Weights of a small GPT-style language model, trained from scratch on English Wikipedia: 3 heads of 128.
MLP neurons of a small language model. Each row is named by its layer, matrix (down: output weights) and neuron, and shows model dimensions 128-255. Each number is 128 + 24 x the weight over its row's rms, rounded and kept within 0 to 255. Numbers have three digits each.
A block is one neuron, or neurons of one layer that tend to fire together. After each block is what it responds to, as a language model described it from the Wikipedia text at the highest values.

L5.down607:177095137128122167177097181125146118160152173098144117173144158123089144090127147110151107110117122127134141143156184133157131115125122124063148173120133146107162099144112115121120146127141150119134127101132108091127109109184107170143085128181118129164149118111121106119119100115130102125131119074160136123071164123106154139098128166161156119184146151104089090125105119134089113091125
L5.down631:119126126159090140158130133113136151130157126104127127149090093135110132165116103163110127141092161149136126164131150110116167123100117163094146134114089164142138115126137134080107130155132153128109097095126137138159159115131108139087150174133111147153092109129105136123056146092114161123153067115132115116164114126132148096146111124141130133126115116098146168160106107117116134135127
L5.down776:111110129156171154123107178115145150091138088115137149181138153114134111128156155116132141118137125103142143104123121097156100101140119107158122128147154090103179137156150124102097155166166155141140150124119138086150134100080148136081074109164141111133138134125123105138123099151149131183123107115148145090113128099159092151076143130088111103175163149166084117089127131125128124117124
L5.down863:131134147156133148171129145129115075133120079170127119111144154118154131095154125108114121138170119129129169128121116156149125132131106115074133145123148110075129125152141115123133128130096148139132105129132153137109129107144140136137135136113135128091130119122150083134141077142116106121104132098135097146142074144150085110143106130108147126168149160136119152134122071130118141096164
Past-tense verb endings. Past-tense verb suffixes or whole past forms in narrative prose, typically after a subject or "and", e.g. operated, converted, told, founded.

L6.down93:128144148100107095117136210126108128136145136122157138114163107140107139112099165135134153159159117139126123107151128119147090111104121141106134155144145149153110102135113131121135129119157140138158111101102129108114113139167120122136104144085126133137157128140118158090094135138111174141109131090168129074113107147102134117135139112108151188128113134146152116122103159148135132105134
L6.down94:111137152153140169112149102109073164136150132142140095122097139113183120191165155153119110116102177130122169111109080090097095105120126107110181118104085145140098164152128151109155093105127157090132145106100159133120085094112161150120148148160108141120114087161122115133133099134134135134083099139139120116112140150137140105119123144157133149151135126114118131121092147084150123085101
L6.down129:144116174116124086140108157110128123170130133167131116125125126093138107142157141143115078130098151145096093116164115158150140155101186114059118084147120141124175136149107142125124132102133095138136098072144085166134123110136122153157119119137116129104104106123115111124144147102100134123144137131132103088143092152121097140183132072111105145128142149139108161107163146131141171099162
L6.down148:129106141103118120133129111146127109111140090095122076089116124102139095096160110094138127136145148125119121095182090119149136136152197114135116156136155138149119165118091102166126115140153104148166129118109124140161103155151108149109138127144187132097090141153088139150146116162120122147130188153177126121097155136086112138154144109135135163127123117098134139151098130090118124139152
L6.down366:128174115147133144144111136118131125143111136150166092109122108095117117147159120089126113127100138151143126129158124143176126147153147152138154129115111154125111098149168111123072133114145153109093095113113154125115129151132134093176133159109129132097125093135116105114130108111129145147103088132109128139185120105127093136120096115168169123117109162117151153095128110131181127130093
L6.down370:121125110110139134098104100081160147112115093159155170137120131066116156115167135118162160110101114156120137179116123122131116148124166118121119153117103143134125095205099105117114140161118174121164077161096097156172122168123129135162150154134098128172129084072138130076151097100125143119103132096120144146138119129148068148123120119157116164176137169139144159149143097151156141126141
L6.down383:136128132094116104149127166111120147145113100143160142087112149121133168131097153094133123130111117104099098118105187066135119130121158134122152106172141181113132115158147137111104147155153107121116104124097125176154187102129133153135144115132140129095107156111151105106146147148131157127160128144124145124126112164127109124161126124117085150126169122114090135114103126147113134134143
L6.down480:092127146153133136133103134084146151137109102133128155141119074100137102103093118118156131110129123186162093148115116141147117171156132147155140119130125151140139108084122102151157069129118143180095106105119150145151133077157139144120175129085125109094123141070125150122139093124146100138119108091095148131098128128115132146114136146124145135096120139115144156100105151114129144142135
L6.down589:130172160153114145185171126136135115102088119129155091193162110151128137162117118124157153094158126087142151135102135155108119113113130129147141091152121143160112183088172134111093118164106130101145169113091119091154125099116138126136112080126134160139133103142113148110110172122112153104139139157143095090104170117120103123148151135091137129147136133148115115114163133167149179147118
L6.down592:130113113146154112117137073120122131087109065135120112109145122117122141151134137103154110114157156162098135111111122116086127129154120143172108145143108145108148095135096151137154147123134097159147095093131133123106109116098120128103074130162108121140111118159159139086126167155109170120137146183133109091091162108097141157101124138083124105131161090150092111174150106097128118099113
L6.down611:116148127144150158130110155078131141126154107150130131132157108134127148115136113115131127151120116146127127149156075130182079115090129138090175143116133156138114098147148122127123125129099137142124120101116121119130163142151180114147157155107125159100120153093126149142143124101126119130131119107108107157160100101164128079123098147135168115128131142143147151127135120142176103139085
L6.down752:138151122104108142155108095138148115142144130115112126155146155125115115181140114099128109140124116099113133148144104137166116153077106198133127108137131121158133134140183152118149118123099139128136145104155135107151150119104172136148131124094101126130111079098132099179104161086139134150121128090133139133093098141137114079127116135144137116161088191094134114124106118181139133171107
L6.down773:097115141159142104162093102127095154097145152098162157136117160138134114119133132096121118174123120184148112149139117103127129103144139129155094101125138109121119140106173142154154130149131115127142147154114134126146073132124135154123138136136106105141143133118163079079104166140118136092128102154119082097094160130118126110124119134160092142116155105130111128149152143138114135115106
L6.down904:106130128135162125146114134149176084153119131150164164134147136132133113141105097162145154135150151150111099147119123163117138091146161130135147153126116141141144134144123145140112139177144134145142156133139107142139121113120149141061101100097152099122096139156157130106117165139119128108120138108135098138128114154137114145101134138102110144121154121114117105120151164131125124101114
L6.down955:108156159127159134168168151135151105087124140137120188083120158102145090132117119104158097137138124140070135122128080159139146127120108132065129161127131157109129082162167126139105122099124128189169114106124107192148139134124095120138106092089124091109155140164118110173107098113122123145137145095105127138148117127128134136134137150079151139088159116152129173151126154177121105116138
L6.down958:154141131112129106139140091137162082116122190184107158164172141130117124067126130142120141142176128157138085115104151089146135144170114134125106130153156156109146128149128153137140155089119140142150105154151127127130080137086107116102110108105110115129094135140130089190109112149155135145114102163139081113159114133113127158133114124116083132122113101149119110134105157180082134126149
Sentence-opening adverbial endings. Final token of a sentence-initial adverbial phrase just before the main clause, e.g. the comma in In 1874, or time in At that time.

L5.down386:147125121091141153115120153110132135095134121119133144147141140169132142126127105129134080095112104121127104143140088117164100125112126140106121132110133133155135082142137132139184117133104124156172148104174125130128091104129140182159139125141137089148145136101110111093101110144116142114166146107108167112158154160134133131141171116083097116126082084095135123146113150117119098115101
L5.down508:128150146144165087144144117108132138088112114133163120126115127105135153109166127153145125172204142129068119122120102120103148083110108114071151116140095144139148138117179156139163160136092148149147114122115140152096106143107118112142160112115160124104131142148146138130102148179079115137146143135119117143123161123139095117122099121100106104120144136141146147107119113125132117096137
L5.down762:119105151170121149133172120132123132115114179104137157122129105075118119137112099137100083140101132127125138153123120097142119089136166097107075186096075135118111131134139140092104123125172122132102104135122156179121122095142139082115136132128124068169145131119114138109118178124075106123150155144110136143155121132120130135165137116139159070113121144168123123166121110124137107110099
L5.down896:145088082133148137131119116092122119140132140135173124165109169117067123135117127142100146151104147111124156116098114084148093145156099119125100117075081104157110111120126136122138123136167117150145092170127164113127088107121158070135118131161087082161072131155152135146157126132183105185111123161136120154179149131134130138167122114133132164121117107107123173127141127098139134151083
Month and word-ending tokens. Month names in dates (on 30 August, in May 1998), and final pieces completing split words like Massachuset-ts, Satur-day, approx-imately, h-our.

L6.down22:116126118141119085114136143126172147129098115135114105147140129132113082072101149116152092100170118108105196138183138150141126166090167152134117169159121098138087103129127124121146130166130145159171124102183121151130109125158139159185128145155073132137125124140101145155131110118139122068105155092085142166097122093093121165173115113144125103119101169102095147177131171113146125143148
L6.down25:113149181152121083116126113170126147154095180128186120107118115118166111149080125168087124187101145093137134132124103168125139172158140115152070122131147121161115104081120149134167089121109140137151147112139114094106151123132105153084098122075136167164128138152155107147132128116077095162079150151135080123138128111112126136150164128134143116111127148132113096128116169110117093126140
L6.down307:112152119136153129123172147149137142144134115140169179120159099094132137125149147128109138155104130114133122092108123134143097145162159139139146126098154130105161157131172162145150140115133112129103122147133123143126101127119119117145151137115182096134126134169166145107111058172113095100152146113117105065111149128158084163112078214093155124121141147112101108116137140132056198134128
L6.down337:139127141141135117133135104160146213122127141116168153147108112145123147166153112122128094127142137120151124080107144170151126097109114089107111111153129131105131173104130176128128128132130144131094142128130159091142087167121132110163119140109135127144114119153129132096162164112127125142116134133116122123071132099137118142159132157143135155143152109116130131149095110102090113079123
L6.down380:109216149086150151117084140138130154132133165116117096095133123119141148169165154106119145106152111107117134118150149145119134140132132094153159078130180118111138143150129159153137129107141121107138116129066106169110144129141130121110112117105103119129127118108093115103110146112134103113098142099140115153135153148139094175103115143204146141163141132117141166138133116147145096134100
L6.down411:159146122136107130136137128097126085120155144104156153140197175133148155152138143088140098156108099167109137099106156149108132120138099134094114128131134092123094154096127144076115086176099153101090095132102125170134135109130163122114181117093153119140101102133159126118132112127133114129119122148142125137147157156161100128146151086158105106113073148102120140150129086133064144094115
L6.down470:158111122142099147152125100100134082102124091102179115156126110134103122103109163138140094117161127125124103085130104141130106124135125142138133127096153090107109141135143134111075136128074109149100100097156176142112164136126136106134118087118130135132096169093143138159112097141153141161153128122105125116152119126140114162159127128134120159133136134118080147090150094092091172159161
L6.down629:103111110116136107169143127125153151151174116133119157156135120103069075178142141132096130115124117164152109150141104135129108105115120110193149139132118106101138109107155121176156138135098140116110162096118119104085078136145142151106149148131137133154127134077114111151103099118129133100072151158134133152115137102147112127142144127214118117122118151110105139098159142149122099167170
L6.down709:157173102142107144121135131119202143141158095148131143136142115104133125091129088110123111082106115150098073136136137119094108129134108129127113136126145075141131126104151129081103086148110140147146128093103121124116149113137112148091124163123158154086111160126115118137064129153135136117139115133159099105142153149131129171100141115137086100137147129111095136134144145102123142164131
L6.down710:140111123117093101099141108124135121111129130145087153176154118087094145139088131126119149085151154116099122147082125129121120145090100147148068138139157110140153116146164098102143142123176151123109153144111114142127151086148092145103145102147142143119134177131112079145106137135154092133130133124110164150107117103161184107128129129105110080133139099106124061095101097160150119128139
L6.down734:122149128150141113093135097103146139106092129109107124168102109109123158105091131130118124160114114126105116137185126110115136092099084130162155117145082154198136126111120179112092125143101136099102109102118121117135115136128142139143116131140119155130140119161161140111078156118164108126099145121119127154141122139097132142129114126141146115156143121131139097099148096120064134141118
L6.down755:118161181125117074133142100139111097140102100118159128120158110107129096145111110153145129088135131113096135108132131145095118130121132124146131151115088161079122174120135103131170117096145127140129159134132135187098112121145175131139103137125174147097159138132140170133102137081088156117114126148144127127139110150113133125130117123170158138099157132125090130112142124095064108141136
L6.down757:121112155124116118086128104132140157154091128122165152131107103136107090148144116134091141184154097138152118112133126103077160133121115119152159112137154138112123132104140098114164130154152125156102121103108139124174128141093172108154105103156138137142119141141151121121113165142154135071120115132140092119089112094136132132152112135141145087074091114113130191138139126126111154072102
L6.down785:147104132115128140170135084093141082163098130105107150138136094173126098149140119085123125137129121177141135127135139116132150168138099125092174137166096134086107096150121139127140107126121093149110138100116138107121160108156148082199094130111130101128165145128198135111101144117123109099130130116123147161131106130131144119144124137097097109101135114106120097111091078140179105151123
L6.down834:138137113118098135135146134151137132118130178136103173122138132160158111082165134137132137124104132141130104108095147134095158085166125094107151128130147155116127078131109115110125109125137113112055164139155111102105155125131094103149127131126100149145133174163119085121082136153132082098101109136119121130118135148104176155147102137117124130188097103137108144182140147137152161112123
L6.down999:157134160132088130132152117131121108137123141120155120108120172097102129108130172140137091105102181115157126086116122081091138118158136100137171123097129107156148116097142177114128137103085156124110124102118129125074114168144168135136114142139120142134111131128153102113140112138138174151130110129114142117126100125096157150102142138120154116101121167128092170104116152124099122102143
Prefix hyphens and mid-word pieces. Hyphens right after prefixes like re-, co-, anti-, self- (re-established, co-author, anti-heroes), plus word pieces inside longer split words (phil-os-opher, un-aw-are).

L10.down476:123146115174156091155129183137155108112114124112142141140140136158077136104103104121098161162123137125111094095148134105148100117168110142133150134131123145094162157138145147131124194189169165153133134117121113147092108114174151081098093105137169116164161118131125124139062158120130121131106118140181118112127120132115123113107124122146118079133114138138100152126143074101147136139144
Passive participle endings. Past-participle verbs or their final pieces in passive or reduced-relative phrases, usually before by, to, as, such as characterized, referred to, owned.

L10.down791:123096160138076184128149153172142136157067175156113131128117151101183150130095123129133063127141134164158140081149118156140135119133150141115115082100156162122131134110131125105094091088127105115108145126113087117151135155096123113107141141136092142156166117162088126177141080150181161149099149107100127121131149103118117146144146159177162104087114110119141149129068131143137133101118
Clause-opening connectors. Words or pieces that open a new clause, mostly before a subject like he, she or the: where, that, because, when, if, unless, Shortly, One day.